MLP neurons of a small language model. Each row is named by its layer, matrix (up: input weights) and neuron, and shows model dimensions 0-127. Each number is 500 + 40 x the weight over its row's rms, rounded and kept within 0 to 999. Numbers have three digits each.
After each neuron's rows, "fires in" lists the words (lower case) most often at its 100 highest values on Wikipedia text that the model never trained on.

L2.up1094:512534488506392521503466531464444509511521477498474451548514524509529496503516515482447503521446456472493505464491476504487494552551521493484424497393522480547497505488542455472535504505464502532544479525462514481513353500513515428476550489485551481537456544455446459533428451457490513474491561513463546428586468469469504500532542475570534420502503525503473503457514487502549608625499
fires in: "championship", "office", "website", "center", "stadium", "house"

L2.up738:482474468537503420393486497557536492489500613525538502513525504523492487449523484518444439517477475491506489486516533458491474519471475502509471544456524523497534530493446522521484486492546387498519546475528482520433498471587480454525452489503526497450540481497450528489523490515472550475530472495500497542531494452498476478438472443504555512534558514473481492522442474433443477518473
fires in: "votes", "picture", "press", "records", "census", "released"

L15.up695:549496479531444537536557508565473449513503525550523494486575542518485548533465543499438493521483510478568520538431538511458501446489471576522445512519445562477425475453544549513506488473516500574492469475476522510458474511493548531489486513528488442443528479487469528451552508486538468468610482507407463470525528513496494475493507437487505420506552523444495461537498463487452537528509
fires in: "that", "which"

L9.up665:531476480485529544543472490516469501563407516567588513447492524424416409505503533495505454468494463506530494500489531477475438534482605521475501496398539476488448562483366539556480441487499520490435510501436472506529505441511483522507526464448517461498554480484508490482505517528469510453500526466509441513484476471489528457550476456472470458533497395508457513514454503471441467479426
fires in: "in", "until", "before", "when"

L4.up1553:519484500616534442490476464442537512471609522485515490463475455535534492368495503479500474494476478498473584403474507521532476520570453425403483468477449468474497435517467536455510520496482472451456557513556484487483516582478509550518518446522504503541537544508483482404516518503475473574538451483512465437508480484559527446530503488459530514482491516536536507545476515470456464555452
fires in: "with", "up", "record", "down", "offensive"

L2.up341:478450450520468541546543421489498513482463507561545515561537483509512455457523539464468487497476444521514500414493481463433480501495552477458453494524496504463528498465545468506459534537506437497512502523531465445489500533468508538511530520528499512596465564492539499501521423443571509505482508538476486545573529598507585485508512527433480524452446499455464512378556520451499502475477
fires in: "held", "produced", "created", "organized", "published", "directed"

L4.up463:547448536509418566475459473508474526509424484502517507525498482535488544491535476525484430498494497565534452467545582480443496438499527522509475509511485470481477498478507542576472461508512506494564503488515476576474435502513531434376425417440509525510457447481573478511561546534487538425503531501497495449486471477543433582559444470492524463518527513484554518456554433486471508461488
fires in: "that"

L2.up515:550492471471518509600484448515494519517478539532548485480472508555493455551456480476492465490502525511501541514479515474525500523466561513456531475561563484565497521588550514586490489477520514475446519535545537503492527584515475509517531566484491543580515533439488515551521439451532534527466495466441493491502546516501560567538399533484395477512504538424554484451506504491443483535508
fires in: "air", "day", "night", "larsson", "body", "scene"

L2.up204:517505450479490457488505469526485563554462521558522448551453479485518538470459523535519519493546508503469494547499506534492567434435555521421541559508516525504534506507431518507474461531472445531442478434460525460524499512474510555484449526519508595584519513490541483484505514433458498525426464500513526498493507526516480539508562593528502509520560505533512458516469445479508489504557
fires in: "out", "up", "back"

L2.up1291:476531570542503438514529460479455569505500476537474565507494579473480495477569518460517461522467549547530542491527504440566472465436476489500503464568517450439471480485439418462494507498515474527496518455541446457545518540475521485516424549488405537436512511498512526477443506516489486602470461561480527483537530485513498537526497492536518478501462562469593556424514545514500475473530
fires in: "season", "position", "spain", "triathlon", "normal"

L2.up1417:525461523503460461491512457560504511529525561409489492525487548566478469582498553475496536493568575549505486413433475505575499572474533484525508516530524497436551432457556486430500507562469475477495517463482529480537531450518468484501493495500411490464482486490526520472501521502450519450512443487527507463434451413462469505517473545492454521536497485460546568446448495508500462472404
fires in: "women", "who", "other", "individual", "others", "former"

L4.up997:510519462489480474472498528538495470511451547461560467502492473390554547451466506513522460468501486544500498444531424441458570471492501420459518443550531520480502556492511491582481527564505521508553466538562516538522484540483546517427511434582479605468493500513436478446504537535530528492524549590490505511454498509520428533477468497520528475496560495542474480413529553490508489533525
fires in: "of", "oil", "who", "living"

L4.up1039:536478488441499485447526541569490437557536545450479499520473549508535486498506512502518445440551475507505505562534556487500583450467516497499451496533486485486549495477548463543471452438514457529456427523551483462493460575520527470417465478610509476437483472426498570523517539558474492488531535537449519549524482486512464442518494424438470485412475507478512547517486474504528505525514
fires in: "1", "candidate", "incumbent", "hold"